config.yaml
norm: "layernorm"
qk_norm: false
lr: 0.011
final_lr_fraction: 0.0
doc_mask: true
dataset: "wikipedia_en"
MLP neurons of a small language model. Each row is named by its layer, matrix (down: output weights) and neuron, and shows model dimensions 0-159. Each number is 500 + 40 x the weight over its row's rms, rounded and kept within 0 to 999. Numbers have three digits each.
After each neuron's rows, "fires before" lists the tokens most often just after its 100 highest values on Wikipedia text that the model never trained on.

L2.down168:555503501506557499554506515429513489544487539533445443479483487431524462489459529492484451516426433552460472410503434491459548472468497496447548508488473466546544506461454504479497494452508494502496532468502422523400473504599458528525460539540529507552570501448484534539497503539519498481425477537432477468559515436530507551475504508499472572525512498552504528570457533454529558464422594487510586480490510527467399530509502570480528541490510478468494503534538539506519513544413533
fires before: "-", "|", "==", "===", "I", " |"

L4.down207:530481538535478470449440510525491541536493498460546470502551462479482482529454536482564483568561483526530494569524485533511483534474506516519535443576552566504557439508492473489512475437529447400562452483584466527548513489520468488480548450488470523509499458540451518476496449434470512531516493528504534482515539511445533501524503474515576535422545523514483571462582400527390454474506453516497452489519525488496468478493454453527389502606467508479496502512543521469466531476572448
fires before: "|"

L2.down199:482473506535535490525508476545455515435461469539477523458539473434478520496544543507492444518507504552522460504577441513545529579473480470431531429487539565509481512466484539574542501562525500450492390487489467482485462394546486539528499516408493565431526466570477495541410560538541541475528520506507497477501526486560494483468489465530520526453436546535551463532513511473432473489513515482453482530525478495475478542512556490536482515443496530519504501447506379488512524389554547
fires before: "|", "-", "|---|---"

L2.down277:417537510490525438431502543449577452522458452550480527520476509475542498527475495547577530489513507484488507474529403485516566553497522477451542500497538550477454450451506497635507451547531525497509533414405475542473495518515493471515576445567470535433504433500473460533541550462548441508499472505477565532528556492483481477485469509515503477434459500504444471459495558457515497478579526550508504540466546502556506501442473496555510503505552543449507514487533389451474525516488498
fires before: "|", "==="

L2.down284:446435440516513482577568525538490453460568510498507557494482514470559540462556431457459528452506498487450488466453466510450392555542535488532528402560488483492477497474474549580429502540530482539496523465523503497584474498476538487529447577541485501469499470449570500456519451458500460446480526483506523567485503441535500534486452571440495477452422483515492505502447495501491577486545506478490461515475491540484512529585555608596514496498499495485526449483521483496464519536474514
fires before: "|", "==", "|---|---", "==="

L2.down322:514486542509582504451451444502464509454574420506462502502457541391497479529554555414451503486470478522470491479465510495498453473534522465585592562423437573448574451552512514418468550474538493480517455554475538499521496485513526554495460565494452557493498513552591501590485531578517508476527496531528474544394437496538509494501450565505483488488537476485534458491497513523538485499495527514454479488466537435497453532457529538483501488536511529489525522462446471543466491515512502
fires before: "|", "-", "A", "S", " "

L4.down578:549475505495502465526507491447479423497507462545527491521475491455485533441477512501560440479503509499586550503511507482565541531529498533551508501517509529444469551476473484527440560537524570541485523521507542519482520464507518501471593520516462520508435445523435487521451554558492531485491535552542519579536492603434553564507439480477513499451450535554441491450305464498503462506507551498423518464454462507469517544474501476523454512514497470467486526495436494519477459507431524
fires before: "|", "|---|---"

L2.down443:435508493427462558404461520507542426542529438460490512532540494497473525530472534518446457516494507506586464529524541501477451486388523526529478484592405511478529513512482532517535546478460492522488540464541546531565476471485481505545476464525488505500488508497539415537582450460553492478468495457603576504478501529471550483537459503512502552506504441492549474400497548452527459478520478562507531548480522471519491450537416478599528489462470479576513537495497529486451459504484480
fires before: "0", "2", "1", "4", "5"

L4.down495:431461473471465503554431455502507523415500464493425509532531474507504492523455504432510559494553478514513478552447504413540443508511512505428402437490481515548523487488494390546514490459511530519511495512533545500555555562527503511504496478555532485581518501540571506563483463510519497534564518491457491485491506450492540454543562483478493457476582517412519537451514558456551471491512484557485433498490566520445486564492470573466484471471473522466517474475452527554458428494545587
fires before: " a", " the", "n", " A", " an"

L2.down358:527481552473468474518474561484468534548448500503536541488514464452447478535582457484512550493470553388550528489521502554550468487515459528455459510547456538531463490477478586513499526604426602440583574505466525492478531526421485442489520468519521459530532508489477512580436577447502469555458453469492571522559510467480553455527504526438512453487508518478487496467525456529479477520478436565526445512525437447468503454516487489474499496511526524449473492460510448517503496515515589
fires before: " ", ")", "C", "S", "E", "N"

L2.down590:541461528454474515496526508551560524518507523467525448488500450468510524534467467538484506491551546567609450460445523522470522498454610490537535436441464467555532520546505560477501455490531457489416501486468452434522480533495495518465434479463512481537538522475577528500505470590526432496557477483533454487497480522463434510548537518560465464509541516483489484518524437464496632429543526510445457545497437491446471519503465546512496534580460437575481518481465498488442496533502490
fires before: "|", "===", "A"

L2.down633:520550524492577490515547499524436460534487435496543497421495535494471493520474466539531538423501437542430471566527489465464503463468510515524410541552566543522444529456540458561503513495521537505526527558445479432469472446491514483518460439461536464479551523567482529503474531486513517487517470461392591503440531471557487480527509526466479542502485505443544393445429564450528544521519537495504536485549453452590530517503471455553521526512481472474498495482548456446558540523489527
fires before: "|", "-", "|---|---"

L4.down56:488470552524536488457517485495420508594536507485494457492465503500430525547451570462508430558537500498507484578481511500432499600489524577523522424517509487547490527524490496476483595523544427471472493454497547580453460517555495487469468530493500503497477522509496482463545467501472479483470528580549521588505536526500540593447585474509551569473531443491451490446459456553521450498477472512515474518497479434465440480494531548533488441534433488471474531437417486536518480512443490
fires before: "|"

L2.down113:525415509474472512517464444458497504481547492568490567501517495461507538465510432536485543497477510457492456443544536602461627547480512514498477541435466485542519478533485482453489531536516462542477480541506460460488489439563545500469460569526456543488465495498501485492498460535447490552473422475540476529412433469518466566440524568420522475535544484458555588491471523537524491535466510437496554499431486546507475502502601521452481554519520514535531492468543447567517482454494481
fires before: ",", " |", "\n", " is", " and", "."

L2.down415:458496552472509476507583552469429491491475492521462460491516499539444547500509488439506496532536461496483470589431520473472481463523504523488443532469513543479584490494438475499540456528464515539483520472527408544519507515524497563529457499484510466502487492403496522489535466497446495459510526451428483469467449493454514552487542475457522556478618508471468503589561614509538534467490471476363487539566471477535471467518540526531501481495527537542552491536457475563580508532497451
fires before: " |", "0", "2", "%", "–", "3"

L2.down98:491528533480515590484510492480506514486485484505511466529565479477446506493503506495484533485507522479533469499471510484500539447337562512510493463517499509512524487501497472542552482491443488450473514467554594515466486500488505538493506466515502485501407490456518442428499472492590490472441541504515507483421537485433608527491477519476509522495457439499526520448500616551486471513542539498528560446518450438553495494576452535563512436471479442611578468506528536565503489486525542
fires before: "1", "0", "2", "5", "6", "3"

L2.down464:443539477488473531507497443387518510531510497500460527530462490469522471541428560538454550521457534525416500450465473488550510523519464433481447468510446560533466492506533597539459549493517430517407549554511476546480428506522531404492509539466488496506537482478536573501577454503522422504510551514449529544507516461502489498505467469410540479478473545513546511466543536524511569432520516476527554488518444488431524476477517502595528529590509497501493486486496462489531541488457568
fires before: "|"

L2.down603:465482553471478531527518469507575560504500472525471594530475437450491537477493578421434518496508499485510483464449539411462515497494523477478485563462565554500567403446491507498502473539509576537484476520508493519521546451519524518439505480564465573501516460538602529515454503441533467508577574416455533482492528457499546472533522445544483466499531485516485477495465509469524436442487435523459410486526509499535499503451434581506535544483532538499457498488465507445473553555464498
fires before: " ", " a", " the", " an"

L2.down298:539482504561469451577504527461534493472521451434588501473457564502580515475477482460469461554527457453549457496530556519487506475472512505448533502473417505500493448506505527594495462487435511568521529478551436473502561457482533467470485481464487412569487516493480446510442535528486504462504454420524456520539482529514520490473501529556549444487462479487544576501559508464508447472503591556542567515547477442527488564528540444445512471496527425500508508568446439544560518521513480
fires before: "p", "m", "e", "b"

L2.down67:503542495562500481485477454453527477529490559565469456512526458462522493479482553533504520611572507569478487503519543431413532520507426526541481444513459452493449546463482501499481489501509464469506531425540416574490530517479538496519595543477500490480486542469460535500537533470481472498474503491516525516418530427504436466473531512497538504511484449582606422533533498502581565532508535499394475460461506503460508523462501514586440440517499488467472438558488545514512479494525494
fires before: "|", "|---|---", "==="

L4.down338:514490589539511456465480548464505469473537462526532500549411538511536493453512515478511537494516507506455423521387554578503451526507489533512462537539469440497460487473516513567504509503476546515439462584473489486472514497556503528533518540521561477480434482529489502443545456480514530451525513475428504518455515506504489517487442478493546442455522406492528528542507513435456525577534498587492581518524485529506476525539545550416532494471482409470526565456429442473497597469469485
fires before: "p", "m", "ic", "ed", "ity", "r"

L2.down109:475479528496553477446473491592542442502528406526509489515498502521530569480530437481512508522488429582441498489554501472464558451466535458436480510492494566438497510479563433510557494455556541481474462518530553519442507382494525517548442581461471543456482579495501533455502453526520574482480473582487550553452556568526511507474569528456465560439547538491447428515528554499534542471454456525473503482520520527518504508501506506475470505456503507461529470516499433497487435473525514
fires before: "|", "|---|---"

L4.down325:488574524481489535463552570541505557453391557584454419493532524493430523476464469466446500522571496513467567480537468442532525502505513462537477521510558519494480452485478464565472428452507515499493518481522539508515487537439482521448486524502447497521526493470480479535499508454533426508525522556505495457469472499382499552481500456455514484499575517531524536511607567446491515501563505459448493507536508498437559415514500548491526581490476475545521518472477435428575537491530490
fires before: " |", "0", "1", "2", ".", "3"

L4.down546:456506497424579506459499502526612522488601467494504423477562497519500533495515442465622505513553490495564480522449499496480490544496508473502454458530492544547556486527457475511538535535453533500496540461450467557537525517481565541454543464493542510468429570547527544482431496453501506447504469508570515484557499574521509492464472501429531518495490475492479507450478499493482409514558465519484474495513496430496484492494422442496514498491559459514385453562442453519475476489531561
fires before: "|", " ", "M", "A", "S"

L2.down598:425509534440472530544507504483469495508596509564498496525511499468445523570532537444528485493559492481480461488522446474503478493518522565544587561501526511414457479472460492548489561502523524417491523495478491577533537512513487482434512595463503583459486457505542420455492480522472454487547542495515538538577533580457498481482528443524476495500510424422478457408500467546458499524523541562477460489537459537480531451465482535510529532472400462486478530488462490511513459572476442
fires before: "|", "==", "-", "The", "A", "F"

L2.down340:519525529486501516439500513507496477554494538441504490483529493424462639463466580483525442486481566543525473555440540444428521540492521433479467515449519527464534490464439443516532486568504450506503525542478544531531442488461577576471493478511546475541513479505483556443467551517516474498524516466547483474558448534454500500478559454507472549495531484558456485509513391457423513558536560526490524477489494475518449481460463579531485548559516440569497532510459506436435516514487530
fires before: "|"

L4.down476:521499469463507495474512471454455522489467509494547578546433518496538489421483549539542504528459492479486520485539483518499556435480520482526536476488491503513507434524562402536489476467501452537550466520481524530504502496418463502543508507477535496490492565580578527490437562476423491483452489454587514512452463406532491520503494625442491414483548458524529500462456511560544579452483476512521450470456505589438490476527580512530443505517478504495490498511498430488502477598514508
fires before: " |", ",", ".", "\n"

L4.down171:507502496478544544508526495431504510442539516482484506490515545437449515509476522428506455536483502546464514465430476513474496532479459467588577482460475505431561479529473433458448502507554526487558449540524596463462485494568569491448463557421460517468490492532519540580428500569540485536555483544500516623460510552492539554512465509485531514517503431503489502515509473519497499470569552489483489509470411431509463475429533570534496469578447451547460490460490486524469475513497480
fires before: "|", "-"

L2.down473:451523440577526459490450539577537544534434423446492455603435515531500451496502521472487438577491440473495531451482569493555534469471484437512518536516410464496497518506533516474508472561471501522434498493519510478524437479433529489526503456548457550486510516510512480504472469494517500465480463538577531502576520470525447463500525473522479560509530425609511475437489572525629492497435478462536476478525522502448464475466520538505556518580497529516442476468508526503491489489510529
fires before: "c", "l", "p", "m", "le", "f"

L4.down221:479511464470453491488489490479537502497481505539545462555492518461499461548517465408498473529506514531533541541553558481536488515493510520453541479467440457462418426415498515524465407487427581515517486541517520446487505481498481461511516490560497487508505501487612468547526407535603536449532525477447514475527516523485528486519473528470505464525551478488486497564461507584537487469420532554529448411468471499513460552496536464520527485551581567485590542480501450451523560502452470
fires before: "p", "t", "in", "m", "it"

L4.down283:477459539558585506505508529531517444536490465430477483497446460487501453569578377488443520549544599467428479493474480488455441497462487549488499482564550458536497456484475558523497495520515497447481489526535549498478542485512421481512486484502548486502572481497583382490518535542506558484473474506508472516461580506519514550561524519471489485527535454529498547497478492492514546514539508557538416418444487475504453494582479528491509533467505550475488555463480497554490445438437473
fires before: "t", "al", "an", "p", "it", "h"

L2.down342:460486543468537588547524495508549515507561446515494505489421481495521487512462475429473542506460456523446453513419483522460522478471534452429420532473543525539486466485565517473526465507513567588488462554465515477470473432524473506486464603555460482467527557531568546481477440499479576467560506478460498511461517482529517581455474461495512523421509474513470410513529544425564570550505424512519487546473555468527539477558572471483491516479521481518529496502501456527549505444515458
fires before: "\n\n", " a", " ", " the"